config.yaml
num_hidden_layers: 9
hidden_size: 256
num_attention_heads: 4
num_key_value_heads: 4
head_dim: 64
intermediate_size: 1024
vocab_size: 1024
hidden_act: "squared_relu"
norm: "layernorm"
norm_place: "pre"
norm_eps: 1e-06
positions: "rope"
rope_theta: 10000.0
rope_fraction: 1.0
qk_norm: true
attn_scale: 0.139
bias: "none"
tie_word_embeddings: false
parallel_block: true
extras: ["capped logits"]
init: "normal"
init_std_qkv: 0.0274
init_std_o: 0.0274
init_std_up: 0.0274
init_std_down: 0.0
optimizer: "muon_variant"
learning_rate: 0.0191
lr_mult_down: 2.0
beta1: 0.93
lr_head: 0.00817
warmup_steps: 0
schedule: "cos"
final_lr_fraction: 0.1
batch_tokens: 65536
max_seq_len: 512
doc_mask: true
train_tokens: 421700000
max_steps: 6435
dataset: "wikipedia_en"
MLP neurons of a small language model. Each row is named by its layer, matrix (up: input weights) and neuron, and shows model dimensions 80-143. Each number is 200 + 30 x the weight over its row's rms, rounded and kept within 0 to 999.
Before each neuron's rows, "fires after" lists the tokens most often just before its 100 highest values on Wikipedia text that the model never trained on.

fires after: " n", "j", " ch", " wh", " Y", " N"
L2.up986,208,174,167,235,202,178,210,156,190,185,241,237,192,208,210,225,214,176,187,200,188,167,142,181,139,170,246,206,211,173,169,228,227,179,175,219,211,236,232,256,134,222,196,231,213,145,206,213,205,232,154,194,204,207,223,239,152,211,195,167,210,173,217,190

fires after: " bu", "u", "ut", "ru", "ic", "ubl"
L2.up751,221,188,241,222,184,148,193,194,167,150,217,179,223,190,167,178,161,201,176,202,207,196,228,145,134,177,250,179,193,172,182,194,241,191,186,233,205,181,232,178,177,197,203,234,159,266,160,193,219,212,178,205,211,257,224,182,182,135,194,217,203,183,158,153

fires after: "is", "ic", "ut", "c", "ult", "iv"
L2.up605,234,209,218,216,171,220,199,163,214,243,221,212,181,226,146,189,203,255,200,268,177,152,164,162,151,198,184,184,190,162,159,209,193,213,175,193,160,214,176,188,189,184,231,216,191,218,190,221,208,177,214,246,191,241,219,179,135,204,154,179,143,211,172,151

fires after: " R", " A", " C", " r", " L", " E"
L2.up45,173,193,176,171,203,174,163,223,200,181,197,208,173,171,162,200,235,258,235,162,267,228,188,186,152,183,164,181,218,162,193,208,183,200,172,230,230,162,157,238,185,200,246,175,186,147,219,180,200,194,214,220,148,241,190,250,215,184,170,221,172,228,253,212

fires after: " D", " d", " m", "D", "d"
L2.up285,198,191,176,215,219,196,159,242,220,185,168,235,225,180,184,174,230,207,192,203,179,127,267,219,182,158,141,219,194,191,250,208,209,188,239,222,255,236,237,174,223,194,208,201,148,196,188,175,226,184,211,208,240,169,202,254,248,213,212,178,188,167,215,190

fires after: " in", "re", "y", "g", " In", "s"
L6.up176,186,120,189,196,226,258,187,192,180,264,228,235,185,189,221,199,177,268,168,195,210,175,200,216,154,252,154,241,110,200,259,252,157,195,172,200,164,173,197,181,214,196,189,115,170,172,195,195,164,251,185,178,231,233,266,192,206,196,205,201,202,204,211,221

fires after: " B", " V", " cont", " b", " f", "i"
L2.up656,201,182,168,246,194,175,164,190,153,193,186,231,199,180,226,182,224,185,236,199,221,178,176,196,265,202,204,173,256,168,243,207,154,187,204,139,181,193,194,158,174,231,179,213,223,213,243,202,232,186,176,211,190,206,162,168,237,181,176,235,242,230,166,185

fires after: " ", " wh", "a", " (", "h", "w"
L2.up554,195,145,216,191,165,201,121,218,206,183,198,219,185,203,195,211,175,214,197,201,177,221,179,195,175,193,250,186,183,207,152,162,139,221,175,195,248,215,204,200,207,168,238,175,131,236,180,186,197,169,206,153,226,241,214,205,197,230,225,218,109,168,186,206

fires after: " K", " the", "k", "st", "s", "K"
L6.up270,200,190,181,220,212,209,227,168,203,166,218,203,201,186,195,198,231,181,232,158,227,215,209,171,226,242,257,220,180,171,226,223,190,210,226,199,131,216,222,171,211,245,156,206,154,149,208,220,265,216,213,191,210,221,219,194,244,183,204,217,179,201,266,247

fires after: " V", " P", " v", " J"
L2.up375,212,160,202,235,203,162,191,246,233,181,214,242,195,161,141,156,213,257,218,212,205,145,217,184,189,172,160,206,198,218,177,236,165,163,198,153,243,174,163,216,182,228,221,223,232,197,158,161,191,227,230,196,222,212,189,233,263,174,227,199,229,175,167,165

fires after: " S", " H", " W", " s", " F"
L6.up213,198,186,183,203,212,266,232,244,240,150,138,173,214,177,169,183,199,183,222,192,195,241,169,218,188,188,116,222,237,148,212,231,179,179,191,238,179,194,165,208,185,211,235,144,198,238,217,191,204,241,237,216,235,191,161,187,189,269,198,146,119,246,181,204

fires after: " c", " C", " p", " R", "ar"
L2.up638,155,218,165,163,251,192,145,202,198,196,184,222,206,171,130,185,209,181,250,187,218,157,218,158,181,171,194,262,196,199,198,234,147,157,196,195,239,185,247,231,189,191,238,212,224,151,251,190,199,208,174,189,176,186,143,161,202,198,212,206,180,201,282,257

fires after: "p", " P", "P", " p", "eng", "v"
L2.up586,213,189,168,166,222,179,213,167,209,222,159,241,160,146,204,199,240,202,183,207,194,164,192,184,205,198,210,250,210,192,278,189,176,164,165,193,150,188,195,160,191,194,144,186,289,174,205,182,206,248,207,167,199,174,176,257,267,218,209,181,171,169,210,186

fires after: " P", " K", "P", " A", " p", " C"
L2.up941,194,166,136,187,212,224,227,206,249,207,200,230,190,194,167,266,234,218,161,192,184,183,263,225,204,167,225,195,150,203,214,226,203,191,156,231,180,166,200,110,174,223,209,138,212,169,192,200,211,220,168,156,214,235,155,209,214,178,187,185,202,159,207,204

fires after: "orn", "1", " g", " J", ","
L2.up32,201,231,222,178,203,198,209,168,214,180,175,248,230,223,196,152,237,179,212,188,270,191,154,210,186,167,206,271,111,186,211,251,192,193,244,197,283,183,202,229,262,193,242,183,271,229,244,203,202,188,151,210,225,181,216,205,162,213,169,168,204,150,209,204

fires after: " Ar", " sy", " ar", " ", " wh", "°"
L2.up509,271,209,208,226,215,202,211,210,239,168,212,217,203,156,204,204,187,198,165,164,227,234,248,184,178,135,215,195,181,204,159,211,177,239,189,164,213,203,160,201,145,206,189,190,218,163,249,176,217,155,175,187,205,231,214,206,214,225,193,219,138,226,175,128

fires after: " K", "K", " k", " D"
L2.up529,202,201,205,195,183,199,258,218,200,173,212,165,227,151,203,168,181,195,224,172,244,186,218,222,193,208,232,234,221,156,201,205,272,151,205,180,171,220,183,166,192,245,155,223,235,172,229,234,198,169,176,204,171,195,190,276,203,189,158,217,175,236,182,174

fires after: " V", "v", " serv", "erv", "ov", " v"
L2.up778,252,197,190,250,197,145,229,179,231,135,172,212,198,199,272,209,160,207,178,196,219,161,220,188,206,189,180,188,221,197,188,229,185,179,213,185,226,246,162,160,197,226,158,206,217,203,139,189,229,201,174,199,264,187,217,232,237,198,144,187,254,187,192,179

fires after: " M", "m", "M", " s", "em"
L2.up748,231,222,179,161,198,218,192,206,210,194,192,208,179,192,165,225,160,207,177,260,195,205,246,239,173,145,207,221,204,161,224,219,159,223,219,139,212,171,193,195,216,201,195,216,157,196,152,167,260,182,239,170,250,191,195,190,201,212,223,250,163,190,201,143

fires after: " M", "M"
L2.up498,222,174,174,189,191,205,164,200,217,200,202,213,225,201,185,160,185,212,239,209,211,171,207,249,182,157,179,153,192,163,241,171,179,222,183,165,246,158,217,222,203,148,208,237,192,199,188,190,195,203,241,198,214,139,263,170,223,192,215,171,157,171,209,183

fires after: " s", " S", " b", " B", " J", " sp"
L2.up414,225,173,180,228,217,199,154,169,138,156,253,212,207,209,227,270,155,171,201,190,227,195,182,174,207,173,227,172,217,155,161,180,186,204,228,175,233,213,233,253,218,211,149,173,268,208,220,173,233,194,243,254,172,150,149,231,241,215,212,219,191,244,203,217

fires after: " ", " J"
L2.up772,196,213,210,184,201,161,173,188,228,182,222,230,208,208,211,175,221,184,170,177,268,125,160,170,231,200,174,238,182,229,185,154,169,156,162,169,204,180,195,181,211,183,231,161,194,212,220,152,207,189,163,202,166,219,208,224,180,208,212,220,133,234,152,181

fires after: " n", " N", " m", "n", " M"
L2.up489,241,182,173,177,168,219,159,180,224,133,153,218,178,191,256,210,192,216,203,209,190,190,202,203,160,181,233,225,241,237,188,212,194,197,134,185,195,190,154,232,148,211,247,157,236,160,186,197,198,163,202,176,160,166,223,212,158,214,236,170,180,183,248,194

fires after: " B", " b", "B", " J"
L2.up807,184,172,153,230,214,197,180,223,189,216,247,191,228,188,249,147,181,191,261,196,206,215,194,156,163,213,179,227,214,223,198,159,194,233,196,198,224,226,197,153,206,217,178,230,167,211,219,196,226,210,224,186,251,157,149,209,209,131,203,220,184,152,235,175

fires after: " H", " O", " elect", " h", "lect", "H"
L2.up553,188,198,190,264,247,252,137,195,174,138,174,179,198,192,207,173,236,213,243,197,176,195,196,228,216,167,228,171,198,192,243,246,163,130,181,196,145,213,218,261,215,174,219,183,174,200,245,188,169,216,162,175,188,196,182,207,174,223,178,164,238,234,127,170

fires after: " l", " o", " b", "en", " s", "is"
L6.up492,157,203,169,158,236,128,215,266,144,208,156,216,197,206,197,206,217,276,230,223,218,177,191,159,226,207,177,187,187,265,153,193,222,196,204,177,165,240,234,197,180,181,185,173,238,189,176,251,216,203,221,201,241,208,179,217,220,190,157,218,248,222,226,196

fires after: "iv", "v", "ac", " m", "ust", "ist"
L2.up520,226,215,236,178,175,197,258,243,242,159,182,203,179,177,218,235,210,183,154,219,252,200,219,253,200,166,206,204,190,162,214,242,198,165,175,240,186,185,190,254,202,223,192,225,217,161,122,204,214,217,148,213,198,237,235,163,178,186,174,189,207,243,242,227

fires after: "ic", " At", "C", " Le", "P", " c"
L2.up180,197,203,267,242,172,215,157,277,192,234,194,217,244,200,242,198,201,214,198,227,182,159,213,166,185,194,201,228,212,169,237,171,161,177,167,185,263,194,235,253,225,208,194,173,249,207,203,147,227,186,223,198,209,197,214,199,197,142,213,237,192,166,223,200

fires after: "le", "i", "at", "re", "g"
L6.up737,192,203,225,172,182,193,208,221,182,175,209,271,210,65,202,202,200,247,180,210,232,179,193,252,213,231,219,220,178,150,306,238,164,218,206,209,168,162,122,141,185,173,193,236,201,162,172,202,194,189,210,182,212,237,166,204,223,211,242,249,211,197,247,204

fires after: "il", "ig", "ur", "g", "iv", "ist"
L2.up928,192,219,201,172,241,221,191,199,206,203,185,207,241,150,149,214,177,200,188,154,208,201,221,249,205,234,212,193,173,188,246,235,190,195,192,156,227,166,254,202,179,261,169,170,207,179,154,236,231,197,190,178,180,226,213,124,179,197,196,218,240,208,154,200

fires after: " h", " B", " b", " H", "b", " f"
L6.up500,229,211,187,193,199,221,163,200,190,188,288,183,195,206,187,225,250,228,171,182,249,219,190,219,145,192,248,208,203,239,226,190,167,158,187,157,208,201,199,185,234,234,212,191,190,194,215,172,189,177,191,191,176,152,166,197,174,177,177,209,212,214,199,184

fires after: "rit", " serv", " off", "erv", "ov"
L2.up252,232,190,210,233,210,208,200,215,198,189,162,164,171,259,174,202,206,177,165,130,213,186,222,139,196,192,206,201,222,188,204,199,179,184,143,240,200,199,213,233,212,261,161,211,166,209,170,233,288,205,156,193,249,186,182,236,181,193,196,188,219,150,247,209

fires after: " m", " M", "M", "in", "m"
L2.up706,214,168,189,182,151,215,160,173,218,197,140,211,210,213,198,196,158,223,187,168,207,264,261,147,221,156,201,220,252,227,243,225,211,210,238,120,190,198,197,213,130,186,209,200,177,177,216,210,230,193,183,232,202,227,247,193,186,216,189,178,256,245,236,133

fires after: " J", "ct", " act", "ud", " j", "j"
L2.up243,239,182,189,199,216,188,172,226,209,148,203,255,209,231,166,194,196,149,168,198,176,116,177,187,173,255,207,223,211,212,214,252,174,179,205,242,160,249,220,174,223,190,190,222,203,244,181,175,200,194,126,222,180,199,190,202,179,190,193,239,189,216,237,220

fires after: " b", " B", "b", "l", "r", " o"
L6.up198,205,199,194,225,228,161,221,154,208,254,219,214,216,190,241,197,220,226,220,234,245,205,196,132,209,248,192,212,195,203,142,212,172,223,144,233,179,161,198,192,173,186,217,217,209,144,173,244,232,132,256,213,202,211,156,194,214,175,219,208,185,202,221,221

fires after: " P", " G", " p", "p", "P", " R"
L2.up675,157,161,199,165,225,226,208,178,232,236,186,273,206,222,156,174,219,255,225,191,256,202,231,240,150,234,179,244,200,169,220,203,212,200,184,220,188,193,189,201,174,225,262,176,181,142,186,195,213,249,221,202,208,200,167,170,259,182,175,176,172,154,258,174

fires after: " d", " D", "au", "D", "ep"
L2.up717,132,159,201,222,214,224,161,235,178,220,225,194,236,182,177,173,203,185,183,183,203,171,215,181,260,178,193,196,221,174,195,159,197,199,241,203,205,249,165,217,182,164,228,205,178,208,210,185,165,217,195,206,250,219,171,228,237,201,207,248,241,162,226,235

fires after: " M", " m", "em", "M", "in"
L2.up211,258,158,175,179,191,176,193,239,225,201,201,195,142,199,230,211,216,235,242,205,214,186,245,194,191,156,213,224,226,210,158,162,158,206,195,147,220,218,210,226,177,203,215,208,212,217,159,249,233,203,227,194,217,168,180,189,219,191,231,146,234,190,241,163